From a checkpoint of a small transformer trained on Wikipedia: LayerNorm before each block, 675M tokens.
MLP neurons of a small language model. Each row is named by its layer, matrix (down: output weights) and neuron, and shows model dimensions 192-287. Each number is 128 + 24 x the weight over its row's rms, rounded and kept within 0 to 255. Numbers have three digits each.
After each neuron's rows, "raises" lists the tokens whose logits its output raises most directly, leaving later layers aside.

L6.down700:129137152074172098126135109128114139129101109143125113139149127094132158119140156159135139137119159104155129142148135092094099166130157137143109151119139094155131135127087130115137146146148101159129130139153143132132113128141148151131159102151130107134148154133121104118129140127122112120
raises: " contains", " includes", " continue", " become", " takes"

L5.down225:146133086167137142153138161145087112160118144136135137133156154096126091182114130120122116151120110164131130119159125131111125102151081133146135130136098151125172149097117138137122141122118121130150125165101108098106141049130141126140132116123126079123146182153155134124158156140156104084
raises: "ts", "t", "te", "ted", "ting"

L5.down922:144137163173095132110126108130174116157127039153132169132172123115112150136114137127116125106113155110157162159122118090130138121107134090160114137117117155119126164125156113147097107114138151113127152082120126073132086105153134098133105125172124147147113171118124136120154091101128141156
raises: "ism", "ant", "ious", "ants", "avi"

L6.down1149:135155103173102104139125126124147131157131115116104127103147118121092116135198132085124146165160121092182141109129120162164161134156156119130120124128126132126077117128124144119096140141149147093117094104126123164134104136143145131137140161105093120109074123125171180120135086120117139138
raises: "o", "od", "og", "om", "an"

L5.down29:134096113113105125133140138148148114123133102150125110167137138120102128160104119108167102123105166116130106115124143145148115132109134141166137084113108128149131092126095111122132094154118133123122152119146162117118156112111120141114108118090124099149118150112146132104143144131112093151
raises: " review", "Billboard", " rating", "Review", " Albums"

L5.down574:135117103154142137126190102136125137145078148146153090099158134120145167130105106119111105101143179131152117123133169124120151118114132113147125112096166095136112131109079141186092113187115105126124167074124105133138118138139135106161122139124148130162077114101148140097140132119076134144
raises: "un", "und", "ú", "elle", "ines"

L6.down2:144114082142114110155167156127149110092143115112161152119115160146093147160112139131126107112123120075125150136137088109169163108100133083140066150167158118127108139113088077141113138108123181119086140125119141094117152137081127108146077167159083149138126175127111102113139119147143088103
raises: "a", "an", "ux", "um", "us"

L5.down1130:120092103136112150108102159114170136130150149132175131162095128110136077137081156101113120127127153183102132144130138145154129156107114106116141123158108118111104151115140107116134136130136115119128101156140108131141194122133112124176170148109116119148177137109102134135150079136114105093
raises: "ing", "ating", "aging", "ising", "serving"